python train.py --n_layer=24 --d_model=256 --n_head=4 --n_kv_head=4 --head_dim=64 --d_mlp=1536 --vocab_size=1024 --activation="tanh_gelu" --norm="layernorm" --norm_place="pre" --norm_eps=1e-06 --positions="rope" --rope_base=10000.0 --rope_fraction=0.5 --qk_norm=false --attn_scale=0.125 --bias="none" --tie_embeddings=false --parallel_block=true --init="normal" --init_std_qkv=0.0235 --init_std_o=0.0 --init_std_up=0.0235 --init_std_down=0.0 --optimizer="adam_variant" --lr=0.00138 --lr_mult_up=0.948 --beta1=0.9 --beta2=0.95 --lr_head=0.00605 --grad_clip=1.0 --warmup_steps=280 --schedule="wsd" --decay_fraction=0.663 --decay_shape="pow" --final_lr_fraction=0.0 --batch_tokens=131072 --seq_len=1024 --doc_mask=true --train_tokens=1481000000 --steps=11300 --dataset="wikipedia_en"
MLP neurons of a small language model. Each row is named by its layer, matrix (up: input weights; down: output weights) and neuron, and shows model dimensions 16-143. Each number is 128 + 32 x the weight over its row's rms, rounded and kept within 0 to 255.
After each neuron's rows, "fires after" lists the tokens most often just before its 100 highest values on Wikipedia text that the model never trained on.

L2.up1445 [173 152 156 146  97 161 162 136 104 130 150 157 135 176  89 226 142 133 124 124 127 131 104 126 136 120 140 134 214  92 165 189 103 138 208 163 139 112 163 178 167 125 161 148 145 112 135 148 121 167 185 112 135 195 164 135 110 184 177 112  85 196 174 164 179 151 181 151 149 170 154  96 146 105 119 144 107 157 151 152 111 157  82 141 190 149 147 136 118 135 141 133 115 113 111 108 126 100 154 164 136 146 156 163 133 166  63 123 153 102 145 140 145 169  92 157 170  97 185 112 147  97 136 155 112 230 182 117]
L2.down1445 [134 157 132 126 176 146 114 152 167 184 227  84 162 129 185 123 122 132  52 111 135 139 102 113 130 125 127 165 104 152 120 135 215 176 115 145 151  75  91 118 136 137 127 141 123 105 145 134 127 153 179  64 147 140 133 145  94  83 115 183 202 130  88 128  83 158 130 158 195 155 196 114 140 109 127 126 135 132 152 140 134 131 134  94 130 124 194 143 136  94 102 181 156 131 122 163 127 119 129 125 169 153  99  88 155 152 125 106 166 157  92 115 116 176 148 137 117 168 135 110 142 113 100 100 143 164 110 255]
fires after: " United", "r", "and", " M"

L10.up1006 [177 154 192 154 160 154 164 129 105 132 150 164 106 145 209 123 158 126 181 155 153 177 146 169 130 114 101 101 111 138 112 133 154 168 154 145 158 186  99 125 134 135 123 138 179 112 111  91 128 198 128 151 129 165 132 140  90 190 153 165 152 146 143  92 121 149 158 118 187 148 121 137 140 179 193  87 175 133 202 111 161 128 161 207 116 158 140 127 136 151 176 127 181 155  99 138 137  90 123 133 149 162 122 152 109 102 114 122 115 138 133 132 143 130  93 164 122 156 142 127 152 112 107 121 200 171 110 153]
L10.down1006 [ 79 147  92  94  90 138 170 125 119 103 141 138  69 114 136 120 127 105 133  79  71  92 131  84 157 102  74 141  87 113 118  85 108  90 149  78  79  93 104 111 106 108 109 129  81 102 131  68 150 183 112 104  65  87 158 131 142  85 135 119  97  89 107 144 152  95 114 106  51 118 125 106  83 100 140  94 132 117  64 135 145 110  89 130 114 115 184 105 133 117 102 101 143 178 185 169 133  99 119 130  77  83  78 189 138 169 167 125 109 139 133 139 145 118 144 104 124 178  74 136 138  97 101 152 119 134 144 143]
fires after: " K", "r", " C", " k", "c", "im"

L2.up412 [128 150 146 159 185 168 134 175 127 155 128 127 120 183 131 168 156 161 126 105 153 141 148 126 125 153 126 124 242 136 141 164  89  96 170 168 130 146 175 119 164 176 214  90 177 122 122 120 179 130 132 124 104 131 103 127 152 122 157 178 180 164 133 186  92 123 152 146 166 110 137 167 161 137 111 129  87 194 102 164 142 121 158 155 171 125 130 143 146 121 160 153 102 192 125 130 142  81 148 156 179  96 100 156 156 153 139 180 184 115 125 162 137 143 156 118 142 132 126 153 152 196 143 135 140 183 153 146]
L2.down412 [147 141 118 124 147 129  98 166  91 173 134 101 145 126 129 119  95 143 116 160 101 103 109 109 105 142 180 144 143 133  94 128 144 149 102  65 186 135 112 148 129 119 166 212 109  82 182 136 151 138 215 177 131 191 123 143  79 122 105 181 200 196 194 109 137 174 148 139 169 184 129 166 145 120 114 120  80 177  92 141 117 132 132 113 131  63 163  55  91 143 149 149 135 137 170 121 160 127  97 127 154 132 110 151 122  60  87 137 152 133 123 191  93 179 126 169 132 136 153 102 164 138 100 121 125  92 154 160]
fires after: " United", "ill", "arl", " D", "r", " M"

L2.up891 [168 142 137 105  73 140 152 105  75 128 165 139  82 124  59 148  96 123 148 135 131  78 131 121  81 148 145 147 208 155 112 123  96  95 211 172 132  84  52 176 152 102 168 149  79 136  99 148  56 115 132 103 122 129 118 153 118 136 151 107 131 175 167 126 117  56 121 182 129 119 121 118 165 173 143 139 132 126 115 127 112 140  99 176 164 124 168 141 134  83 124 117 136 115 138  99 139 137 151 161 150 156 113 133 108 165  60 145 116  95 130 118 100 120 100 170 161 143 144  88 124 131 139 133  71 114 163 125]
L2.down891 [100 101 146 125 165 103  53 162 121 114  97 139 135 141 137 127 162 101  15  98 126 123 119 123 175 129  91 127 103 149  98 118 164 120 104 119 151 100  88  89  95 148 126 132 107 135 151 111 121 134 194  97 128 122 103  91 101  69  85 119 143  98 107 105 157 156 114 174 152 129 179 131  69  96 143 124 108 192  94 136 140 163 128 109 119 131 123 177  95 106 101 127 105 123 128 137 140 120  87  79 129 121 103 160 172 144 119 125  88 160 128 131 127 113 163 143 120 142  84 119  97 124 155 109 135 124 168 181]
fires after: " United", "est", " st", " r", " l"

L15.up622 [124 223  83 164 157  71 131 116  93 159 156 158 115 132 163  96  92 124 134  98 165 145  97 146 152 142 166 123 137 129 124 133 124  88 164 155 146 153 141 111 157 184 174 150 121 111 104  79 153  72 176 158 116 165 151 157 115 160 195  72 110 119 112 122 108 131 197 169  96 144 170  90 116 122 159  62 122  99 141 128 104 138 137  66 120 129 113 150 147  91  68  97 187 150 146 129 115 123 124 179 122 135 137 122 136 139  93 109  72 174 124 159  86 129  94 175 126  86 117 132 113  62 160 117 113 142 165  88]
L15.down622 [150 113 135 126  88 131 162 148 161 128 109  78  99 160  88 158 166  71  84 103 180 120 149 141 114 141 111 114  87 106 134  62 101  99 115 126 121 104  42  89 139  17 117 104 140 136 183 155  98 165 114  92 108 171 125  87 132 106  88 184 124 104 145  92 176 160 136 104 120 116  50 139 125 125 148 162  91  66 117 110 130 136 117 130 132  98  99 144 113 133 111 168 143 185 109 123 164 120 142  47 140 121 124 166 113 217 137  67 176 150 134 178 164 153 129 127 144 125 140 127 129 199 157 151  93  94 139 150]
fires after: "at", "em", "or", "r", "p", "ist"

L14.up207 [122 127  94 136 122  87  51 103 125 128  31 173  90 139  90 136 141  96 133 115 102 113 145 113 145 171 179 140 159 122 103  78 134 136  74 155 179 133  78 161 172 119 120 193 148 125 129 104 163 144 156 175 131 151  86 168  63  80  40 103 106 103 124 103 143  82 172 125 149 102  88 158 117 136 116  94 119 108 154  45 157 138 122 184 176  96  57 158  98 134 148 126 158 106 172 153  98 155 124 167 160 174 114 124 121 118 150 104 166  83 153 148 146 120 126 112 154 144  75 163 126 144 131 156  94 122 122 111]
L14.down207 [162 196 103 152 134 135 153 139 134  99 146 105 156  93 101 189  40 132 153 166 116 133 117 164 115 104 122 179  80 156 104  34  93 176 149 134 126 179 146  89  98 131 108 116 112 150 148 152 108 124  85 133 154 180 172  93 162 107 129 111  84 141  87  93 154 167  71  98 163 102 138  68 119  94 147 167 120 161 113 139 134 126  98 118 167 141 156 141 123 128 134 155 149 171  83  87 123  98  94 139  88 123 169 158 144 121 146 183 141 167 147 150 149 120 139 116 100  95 108 113 146 135 164  81 177 140 130 127]
fires after: "ar", " U", "ul", "s", " O", "wo"

L15.up905 [134 136  91 143 144 131 136 152 161 115 140 145 120 153 104 139 136 100 104 146 133 170  69  49  94 128 131 167 107 180 208 127 107 167 114 115  84 131 178  90 210 150 124 125 165  94 108 135 113 104 131 202  89 111  90  61  68 117 164 186 146 138 142 145 146 169 134 135 188 146  62 167  90 167  84 167 152 130 177 138 164 156 197 142 140  72 107 109 113  93  79 125 119 126 153 143 137 177 157 174 142 149 134 132 123 103 208 101 158 141 116 154 158 114 130 114 118 151 134 127 129 187 108 150 162 138 130 151]
L15.down905 [170 167  96 129 100 111  95 169  74 148  64 154 145 132  78  90  15 127 129 177 143 134 110 168 126  83 175 173 160 131 110 107 161 102 132 128 125 145 124 157 130 132 122 138 121 130 174 113 171 143 123 120 144  93 117 134 225 146 124 163 134 168 105  94 133 210 115 120 113 173 150  94 187 106 157 159 139 100  85 128 155 108 103 165 135 160 132 135 136 151 150 114 139 171 151  82 123 170 117 112 150 167 116 118 163 117 104 124 158 105 148  71 145 130 119 139 129 134 114 122  52 105 200 115 109 135 127 117]
fires after: "ro", " O", "ar", "ver", "y", "end"

L15.up1319 [137 175 171 172  73 121 127  75 147  87  94 137 129 113 144  99 104 216 144 148 100 204 206  89 192 138 132 152 149 130 183 123 150 140 119 149 161 144  77 129 124 142 146 115 174 102 149  90 135 116 112 129  82  70  50 142 130 187 105  84 120 103 134 152 190  78  96 163 137  88  96  97 153 109 197 100 121  92 207 112 139 107 113 151 195  74 164  94 135 131 179 145 167 140 158  54 109 153 142 143 169 173 166 119  81 133 131 151 133 105 146 138  85 146 117 153 120 126 144 128  77 133 120 161 115  68 133  99]
L15.down1319 [119 145 135 149 113  79 141 105  87 153 155 116 164 127 119 143 164  38 124  75 140  80 131 180 150 136 156 128 121 133  50 114  98 135 127 141 106 159 193 108 134 177 108 115 149 151 112  94 120 174 129 172 117  90 134 113  95 122 200 136  98 160  62  86  71 129 118 143 143 129 164 122  47  93 115 107 121 180  75 155 107 104 163 129 122 157 115 130 173 160 128 107 179 138  89 139  77 118 100 103  62 134 139  77 166  92 192 217 135 143 141 114 137 123 150  92 103 106 110 111 138 100 117 141 131 149 139 145]
fires after: " n", " ag", "ar", "ig", "g", "n"

L2.up1197 [120 121 127 183 154 138 168 101  97 138 112 130 123 138  87 146 130 139 104 130 123 119 172  87 145 157 151 109 190 123 121 216 129 112 173 189 130 116  89 128 128 195 189 155 163 115 115 113 171  74 143 167 122 106 120 140 120 153 170 153 171 158 189 158 150 107 151 162 142 100 141 178 159 150 161 153 120 186  88 129 130 124 133 122 134 149 128 149 141 105 140 132 102 166 192 101 129 120 145 165 164 109 109 162 162 133 125 117 117 112 107 113 158 101 112 187 130 160 133 120 165 178 186 174 110 119 161 117]
L2.down1197 [120 148 147 153 142 132 135 214 143 154 186 142 152 119 125 123 143 153  69 136 114 120 168 167 167 160 185 116 175 149 142 145 195 167 134  97 143 155 175 188 107 127 143 155 165 155 165 128 159 131 208 140 121 182 128 153 104 133  84 159 146 204 159 156 128 136 140 191 154 101 180 146 116 164 134 151 107 184 130 166 121 160 122 123 130 141 171 137 140 152 130 137 122 180 106 153 150 154 186 135 123 153  85 145 173 186 117 152 156 199 121 158  85 117 142 156 128 124 161 130 109 217 133 149 169 147 133 198]
fires after: " United", "p", " r", "et", "v"

L15.up816 [137  95  87 194 151 165 114 137 183  47  15 153 116 132  90 107 111 106  77 133 100 118  71 140  96 170 158 158 123 159 149 136 147  45  66 115 148 128 118 125  91 118 117 165  37 101 160 135  98 142 167 163  98 158 138 137 141  91 107  85 137  86  85 124 164 122 135 102 158 178 119 157 151 136 136 138 126 162 107  86 149 104 108 135 153  86 138 168 152  85 105 132 129 131 225  97 132 121 118 127 178 141 123 211 104 130 110 152 133 112 196 134 103 127 159 101 167  61 111 125 112 187 143 116 152 134 152 127]
L15.down816 [130 152 122 116 168 128 141 128 164 130 166 177 190 156 145 152 138 110 128 157 113 106 166 102 165 131  98 100 117 115 145 138 120 106 211 109  71 128  98 118 110 157 100  94 148 115 120 134 107  94  80 175 138  89 143  89 118 113 179 140 122 126 119 133 133  86 112 165 164 141 179 136 163 120 102 175 141  99  92 161 132 111 144 160 159 160 143  87 153 189 187  91 131 135  84 132 200 152 135  69  77  95 164 111 128 128 139  57 131 183 139 140 156  62 116 116 162 158 135 100 140 105 135  99  55 104 125  80]
fires after: " to", "he", " h", "p", "m", " bu"

L10.up1267 [147 132 108  98 126  94 117 124 125 103  85  84 155 107  84  95 113 124 137 135 104 120 149  79 119 138 128 162  79  77 130  83 114 140 150 138  91 130 191 118 127 134 126 134 114  95 136 111 162  56 138 107 139 127 118 108  95 112 160 116 137  88  40  74 160 133 103 108 118  77 136 170  90  70  84 122 134 114 130 135  76 136 174  87  45 134 160 102 157 128 104  66 124 174 147 124  93 104  44  95 165 123 112 130 116 158 115  72 130 133 123 137 110 106 154  96 132 136 154 129 114  63 137 181 128  62 135 110]
L10.down1267 [192  85 186 147 136 145 107 151 145  90 105 191  76 135 148 130 142 115 152 120 152 119 140 125 103 102 159 142 131 167 101 114 160 170 111 142 209 167 129 133 128  64 139 112 102 159 129 183 150 144  86 168 129 163 134 147 152  92 118 165 154 144 148 154 184 162 180 160 142 168 115 136 146 193 153 142 179 136 127 140 169 171 149 165 133  94 167 150 149  96  99  97 103 105 140 109 214 128 142 147 147 157 161 127 155 104 169 149 135  82 149 130 101 135 134 114 117 127 152 144 160 118 120 124  84 144  97 124]
fires after: "b", " r", "a", "im", "c", " res"

L10.up359 [206 155 171 153 141  92 151 154 137 137 169 176 145 159 147 144 142 154 180 173 139 147 142 181 169 161 170 129 137 189 132 173 164 149 174 130 152 172 122 155 158 122 165 144 121 155 161 122 171 172 162 155 125 130 128 139 144 164 138 170 130 179 168 118 113 163 154 138 175 174 110 183 133 168 215 170 165 116 135 119 119 170 124 130 126 139 125 139 132 144 135 142 140 190 146 151 136 188 175 135 138 156 143 124 154 141 104 169 162 110 141 153 165 132 123 143 141 125 117 167 142 118 177 129  93 170 134 113]
L10.down359 [ 92 131 128 105 159 193 171 101 165 146 194 153 128 141  77 146 126 154 156  97 137 162 117  62 144  86 145 137 170 107 144 147 115 152  88 166 154 169 223 132 172 116 154 113 188 163 140 138 114 152 159 113 162 126 102 124 104 101 170 110 148 129  70 144 114 118 125 186 185 172 189 122 139 133 142 103 185 120 115 137 168 120 148 123 187 128 185 167 137 142 183 131 152 122 111 170 158 158 167 121 146 115 122 144 113 175  99 150 125 171 133 161 139  86  91 141 151 128 148 155 144 124 147 152 197 141 167 135]
fires after: "v", " gr", "es", "ol", "em", "m"

L2.up1372 [133 153 169 107 127 141 179 132 113  97 162 131 123 155 123  73 115 172 147 109 121 149 121 139 193  91 169 170 162 152 114 137 145 167 146 104 129  94  68 147 151 138  91 157 126 143 170 161 132 113 110 143  87 152  96 133 119 148 131 162  91 164 127 151 142 171 103 162 101  95 142 127 101 194 157 161 122 131 186 115 141 122 131 126 127 123 173 175 141 168 127 146 157 180  96 101 101 155 186 134  77 172 120 158 126 143 162 152 142 138 153 113 154 156 189  87 126  85 148 139 175 145 193 111 203 114 131  92]
L2.down1372 [114 114  93 141 121 144 193 110 103 114 164 117  96 141  83  97 118 131 168  97 135 110  53  90 134 136  92 134 163 115 105 134 115 166 176 160  87 211 117 114  85  71 151 101 111 113 185 112 148 135 164 111 110 117 119 163  50 133 128 100 136 126 135  98 121 190 112 128 131  84 159 172 112 145 151 121 178 108  89  93 168 128 114 132 133  76 131  97 162 196 166  58 128  58 155 189 104 114  78 148 167 155 140  61  80 109 113  95  88 103 117 164 121 163 100 112  83 185 139  99 127 136 119 132 137  55 142 125]
fires after: " o", " O", "em", " b", "m", " ex"

L10.up633 [ 96 104 107 123 141  94  87  96 103 118 125 146 156  99  62 129  88 102 166 129 106 121 149  96  84 121 121 130 127 137 146 117 139 131 127 137 117  89 190  84 128  75 163 137  87 111 106  88 159  26 133 149 143  96 138 107  75  71 164 154 159 135  53 116 106 157 140 144 112 114 131  65 127  34 117  64  71  69 137 109 113 145 160  28 133 112  48 109  84 161 100  65 115 146 128  77 150  88  65 124 143 123 106 117 140 138 103 135 127 130 126 129 161  99 158 122 140  84 109 117 100  92 103 122  92  97 144 104]
L10.down633 [125  98  93  93  92  99  84 120  83 102 112  88  84  47 108 117 120 123  72 131 123  76 119 105 121 127 122  75 128 102 108 120 107 124  93  32 131  92 129 111  84  61  68  67 118 103 100 149 168 170 107 150  77 132  88 128 153  92 105  78 138 135 109 138  97  86 101 110 113 139  55 110 100 132 145  86 153  86 110 143  92  74 117 143 141  80 115  78 128  94  93  99  87 119 100 111 144 140 119  47 146 150 120  77 134  72 111 115  98 132  61 106  71 140  99 147  96  80 114 111 115 194  73  43  78  88 129 131]
fires after: ".", " se", "im", "i", "m", " d"

L10.up1094 [170 114 121 132 144 116 128 128 128 112 143 171 190 141 101 150 123 103 161 157 126 160 195 133 178 170 155 155 154 140 166 176 176 148 146 134 161 144 185 163 184 121 139 136 111 146 142 107 194 124 158 167 170 147 150 144  88 137 160 170 155 159 139 208 159 188 157 196 202 137 157 126 164 139 154 108 103  96 160 142 133 175 153  80 144 141 127 164 134 171 112 138 148 162 174 136 170 110 135 158 191 124 125 121 183 157 103 173 155 122 138 184 189 159 174 123 148 132 101 154 158 123 177 139 147 138 153 120]
L10.down1094 [148 129 117 121 135 147 141 157  97 128 173 146 113  59  93 108  73 136  99 121 158 136 142  83 116 131 174 114 142 149 147 122 108 153  84  74 181 109 162 154 123  64 110  86 173 118 143 171 164 178 171 182  67 172  95 146 186 121 155 120 173 152  74 151 125 115 147 146 147 166 147 118 108 158 165 121 179 133 116 135 136  89 110 138 162 121 145 135 164 125 113 125  86 140 120 104 176 152 113  89 133 165 182 118 152  82 130 125  98 157 111 131  91 137 143 145  82 154 153 111 137 212  77  83  91  74 148 123]
fires after: ".", "im", ",", "if", "v", "r"

L10.up926 [122 119  92 109 128 159 145 166 138 178 129 186 161 142 111 116 111 159 163 155 125 142 169 134 159 153 195 121  93 175 164 133 138 124 163 172 155 105 183 138 144 122 150 125  67 165 181 174 202  61 202 111 153 156 140 109 173 121 131 185 166 120  73 154 177 131 148 185 168 120 155 145 173 113 150 121  90 106 161 114 129 100 188  90 113 143 152 138 104 188 113  86 120 157 117 124 136 113 111 143 167 129 100 161 129 144 121 199 149 112 147 171 190 131 150 136 142 143 145 146 140 131 157 163  91 133 201 136]
L10.down926 [ 90  89 113 106 110 106 103 126  96 101  55 104  63  96  74 150  85  74  86 108 121 137 122  85  86  96 124 115 104 139 114 112 119 139 106  88  84 155 127 107 103  60  88  34 152 143 118 111 145 167 135 159  86 121 108 124 104  99 129  94 147 149 111 132 130 143 138 151 111 160  59  95 120 156 128 125 183 129 117 130 131 162 113 170 157 117  88  93 126 106 100  52  73  97 150 134 162 135  94  34 153 159 164  88 112  96 123 158  95 150  65  79  43  80 134 102  64 119 106  81 117 111  61 107 115  74 104 142]
fires after: " r", " J", "im", " s", "ig", "."

L14.up569 [ 87 148 150 222 114 117 144 143  92 180 158 137 137 108 122 131 143 156 113  98 105  90 128 140  85 121 130 140 132 175 129 112 157 134 138 109  67 150 154 138 117  97 135  63 151 138 188 162 115  88  93 123  70 163 100 120  88 152  92 180 130 158 110 164 133  74 178  88  97 161  81  72 127 135 140 135 128  45 182  98 110 170 191  83  95  83 104 155 188  78 136 106 166  83 112 108 208 164 109 181 167 173 116 141  94 124 131  87 145 147 120 185 109 129 103 126  53 106  65  99 157 128  88 121 120 167 157 110]
L14.down569 [119 118 101  82 103 195  71 185  70 112 127 143 121 114 149 153 116 148  85 110 140 151 141 133 152  97 166 151 164  64 170 124 118 199 131 155 130 156 160 117 137 106  95 189 119 113  60 176  75 121 141 164 100 114  97 101 147 100 168 100 176 163 106 100 126 105 146 179 111 101 116 163 121 185 122 116 154 174 120 127 117 124  55 111 156 176 178 167 105 146  93 197  79 183 119 106 149  88 145 151 132 122 122 107 150 164 101 121 112  90 134  73 127 133 172 141 168 124 143 130 107  88 179 147  87  96  98 108]
fires after: "20", "l", "18", "r", "ell", "5"

L10.up537 [111 131 138 101  93  93 123 100 129 136  64  59 125 114 124  81 113 137  89  86 150 104 102 133  60  97  89 176 136  78 108  77  95 140 143 101  44 109  70 113  83 139 125 142 153  99 112 121 123  86  92 109 128 124 117 142 117  95 121 106 143 100  89  53  94 111 140  63  70 108 122 109  93  90  81 121 143 123 107 133  81 129 104 137  81 115 123 112 126  95 142 123 103 124  92 118 107 126  34  89 137 115 108 133  98 147 150  99 107 158 114  94 105  93 139  97 114 110 158  84 124  89  66 116 109  81  75 135]
L10.down537 [149 106 106 135 164 133 104 141 167 162 120  85 115 169 173 147 195  77 104 135 150 104 117 134 162 116 137 130 102 134  78 157 158  73 135 141 162 127 155 118 125 164 116 176  60 156 102 172 147  71 113 140 168 161 139 153 116  81 120 176  63 151 165 162 141 160 135 163 115 145  43 132 164 126 150  83  67 104 164 159 143 185 131 148  97 121 164 143 136 103 104 174 171 113 126 118 120 150 170 151 113 114  94 149 163  98 165 174 173 113 111 124 113 155 118 135 141  88 188 130 125  83 197  99 121 224  88 124]
fires after: "i", "a", "d", "ig", "c", " |\n"

L2.up22 [116 101 107  63 162 120  91 108 137 137 129 123  93  67  56  37 117 123 104 105 103 116 100 100  88 108 107 120 139  97  87  75 115 118  97  93 146 129  82 110 100  68 112 167  65  91  75 135 115 139  83  67 121  60  77 117 133 107 105 153 176 111  94  82 139 108 118 113  72 124 100 149 137 135 115  97 121 112 126 117 119 102 115  90  89 105 129  95 135  83  81 124 125 121 129 121 124 134 101 136 101  77 125 131 110  89 108 129 129 124  93 144 118  93 121 105 122  86 120  95 111 109 119 144 105 102 116  88]
L2.down22 [114  75 165 181 162 116 130 150 119 157  61 180 128 128 101 173 149 167 155 148 151 138 133 187 105 179 144 143  98 170 101 125  41 132  91 111 167 158 179 194 207 133 174 127 141 168 123 155 124 168 116 167 154 135  94 108 180 150 114 133 132 144 104 159 166 147 145 163 157 146 111 143 106 105 142 122 131 148 131 121 149  62 111 142 189 119  72 155  95 127 201 126 104 110 187 153 123 158 125 116 131 135 108 156 131 126 181 183 125 143 122 109 145 166 164 147 164 120 136 147 123 217 154 125 127 123 133  92]
fires after: " Le", " ", "|---", "|---|---"

L2.up1323 [111 104 114 104 111 165 202  64 102 117 103 135 143 153  31  80  79 115 116 112 103 147 155 161 110  78 183 131 110 199  32 214 190  83 146  78 138  91  86 124 119 167 110 144 162 120 137  91  91  94 102 139 109 127 113 123 118 154 151 132 126 213 108 134 132 113 149 110 121 124 104 173 111 163  97 179 115 104 132 101 126 114 127  79 129  93 175 140 104 184  73  94 118  76 165  96 115 112 170  65  68 178 143 146 110 132 180 111  90 143 118 113 155 119 111 170 133 125 115 108 166 138 159 149 150  58 125  49]
L2.down1323 [136 135  80 162 141  73 102 156 126 156 171 136 123 124  74  97 118  91 158 112 102 133 141 119 188 108 113 107 146 134 117 104 147 126 133  82 114 115 125 117 137  90  80 126  94 117 138  91  84 139 159  92 182  61 128 107 136 104 139 126 116 117 150 146 112 174 129 142 127 105 140 101 107 133 156 135 114 132 125 126 117 113  97 136 104 104  66 112 133  90 110  39 107 144 141 151  86 126 160 123 110 112 122  85 173 161 142 157  36 127  61 171 117  48 129  97 125 130 150 171 118 161 124  80 189 170  82 112]
fires after: " o", " O", "em", " W", "m", " ex"

L2.up994 [ 97  62 122  60 117 118 100  66 110 117 121 106 127  60  88  94  89  91 145 133  90 139 140 105 115  83 117 100 145 130 104 140 161 117 148  99 133 118 160 124 120 162  64 128  86 120 164  96 133 105 109 106  94 105 125 135  97 115  88  78 143 126  95  64 108 122 123 113 124 142 101 115 133 107 135 101 154  92 107 127 117 121 149 122  82 120 189 153 144 129  65 111 149 170 110 139 129 109 101 115  98 142 135 139  83  87 106 129 115 125 174 100  58  96 192 124 128 100  93 117 152 133  94 119 172  88  84 115]
L2.down994 [105   0 178 126 149 113  74 114 187  99 146 168 194 156 107 157 229  96 117 120  89 116 144  94 157  65 136 117 101 147 189 134 121 151 102 150 134 164 158 114 130 129 137 132  42 125  46 113 123 131 103  91 168 141 119 141 142 127 140 129 127 113  84 103 145 126  84 115 116 159 148 147 116 134 114 137 113 108 165 144 115 144 129 134 116 111  29 151 121  80 129 139 124 132  93 127 154 109 122 160 100 102  96 111 155 109 113 144 126  70 141 139 100 132  95 100 156  89  84 149  84 176 129 106 113 142 104 126]
fires after: ",", " f", " |", "|---", " m", " "

L2.up82 [ 85 118 126 100 134 111 100 150 108 146 143 150  92  64  62 137 123 142 192 185 123 111 160 118 192 101 162  97 154 116 105 202 109 133 182 108 116 129  82 130 120 148 146  74 155 116 127 158 146  91 131  66 126  63 139 125 109 127 143 135 126 158 144 129 155  65 203 156 121 124  74 148 200  11 146 121 112 122 124  94 116 158 169 107 139 126 153 140 153  47 118 115 121 221 142  94 136 162 116 182 114  99  99 134 120 120  66 142 131  98 135 137 105 152  83 134 199 141  95 101 175 152 124 169 125 163 115 100]
L2.down82 [ 94  96 149 162 135 118  83 180 112 163 125 110 149 103 165 134 186 123  33 147 103 108 156 136 125  93  86 112 139 163 131  81 152 138  92  62 165 111 132 133 120  91 160 148 152 119 135 128 107 140 218  96 111 177 111 135 121 138 103 147 112 115 154 105 141 133  99 125 156 190 180 131 123 103 114 138  95 157 112 112 129 130 120 113 142 120 166 143  47 137 149 189 105 103 100 162 177  82 134 112 137 131 136 139 107 120 109 177 164 207  75 128  64 147 134 154  69 116 132 113 147 182 113 126 102 115 135 200]
fires after: " United", " c", " m", " n", " M"

L14.up1366 [ 47 135 107 107 157 112 123 111 107  62  61  99  56 170  99 129 121 102 124  97  92 176  98 113 126 169 128 103 106 137 101  87 163 145 160  99  96 116 164 112 181 137 142 179 139 106 108  89 165  88 113 117 111 116 131 180 135 177  91  73 176 110 151 121 166 120 141 152 133 200  46 142 106 181  92 159 117 118 153 185  98 106 141 124 131 191 166 101 116 122  64 139 165 113 172 121 126 149 170 139 155 145 125 153 143 141  95 157 129 117 124  60  84 113  90 123 122  79 127 148 117  93 120  66 127 128 145 128]
L14.down1366 [161 138 143 161  93 112 157 132 130 148 188 106 149 146 132 191 178 127  97 157 109  75 139 139 171 151 171 186 141 107 107 185  99 125 156 141 134 146 171 140 101 156 119  93 144  88 136 171  74 122 183 202 152 136 101 144 178 114 133 171 123  89 103 162 118 149 119 159 161 117 155 151 129 121 152 119 108 131  92 169 128 131  98 135 107 102  89 158 139 143 179  97  83 130 177 104 171  70  34  91 129 169 186 124 126  89 110  84 133 134 166 149 144  88 170 106  96 188 197  93 151 159 115 148 173 115 101 126]
fires after: "m", "n", "p", "l", "ol", "pl"

L15.up9 [131 175  97 104 121 118  99 131 122 101  56 139 107 137 152 146 112 180 135 133  87 189 106  91 111 136 127 180 125 110 133 127 153 115 136 154 170 111  54 146 168 135 104 117 150 115 114 136  81 139 133 152 113 100 146 158 134 185 143 140 187 105 129 119  96 155 154 182 121 100  36 153 146 136 173 112 133  76 106 102 166 192  80 121  92 118 131 145 139 167 116 133 157 109 181  95 108 123  66 155  89 128 124 125  73  78 105 131  88  93 109 160 150 142 137 122 126 119 139 112 167 128 160 166 120  36 107 173]
L15.down9 [111  79 114  90 187 127 136 105 117  78 134 132 179 142 155  86  52 143 189 119 136 144 101 136 155  99 112  93 135 128  87 122 158 110 130 123 149 124 204  83 106 165  89 106 138 138 125 131  96 117 115 130 123 130 147  95 101  98 117 160 115 184 123  83 160 125 138  96  95 134 125 160 137 124  46 188 152 160 107 142 164  54 148 158 135  97 117 159 129 158 104 101 155 106 101 170  92 112  69 158 173 133  86 122 168 157 114 123 110 114 119 165 129 116  72 171 126 110 107 126  67  76 138 114  72 173 110  52]
fires after: "ar", " p", "id", " n", " up", "en"

L14.up1129 [132 145 128 139 191 146 139 124 111 158  99 115  40 138 122 159 182 116 103 115  85  51 148 174 108 156 156 161 146 100 106 116 120 113 140 141 153  83 174 154 115 157 125 104 150 132 119 153 128 130 127 178 112  86 130 157 161 127  80 106 185 146 154 131 107 129  96 133 136 110  46 111 126 138 149  90 109 106 122 111 103 143 129  91  92 146 100 137 119 102  71  72 209 111 170 118 145 159 105 159 124 206 165 145 179 106  94 154 202 139 116 142 144 142  63 168 107  81 131 152 177 176 165  99 122 138  96 106]
L14.down1129 [136  92 158  73  94 171 141 114  92 124 112 121 172 122 151  98 136 154 117 126 173  90 145 143 163 125 100  57 172 151 174  77 105 151 162  85 127 147  89 105 130 151 155 108 148 138 154  75  92 123  76 120 106 149 124 159  73  74 143 153  68 126  92 158 160 165 158 172 153 125 198 141 185 129  32 115 158 184 161 120 109 148 148 136 139  94  83 127  97 159 153 187 101 133  90 118  67 106 132 150 132 135  82  86 130 133 124 156  81 159 189 146 107 114 155 103 214 147 123 129 158  87 139 152 114  80 110 159]
fires after: "r", " L", " l", "l", "or", "j"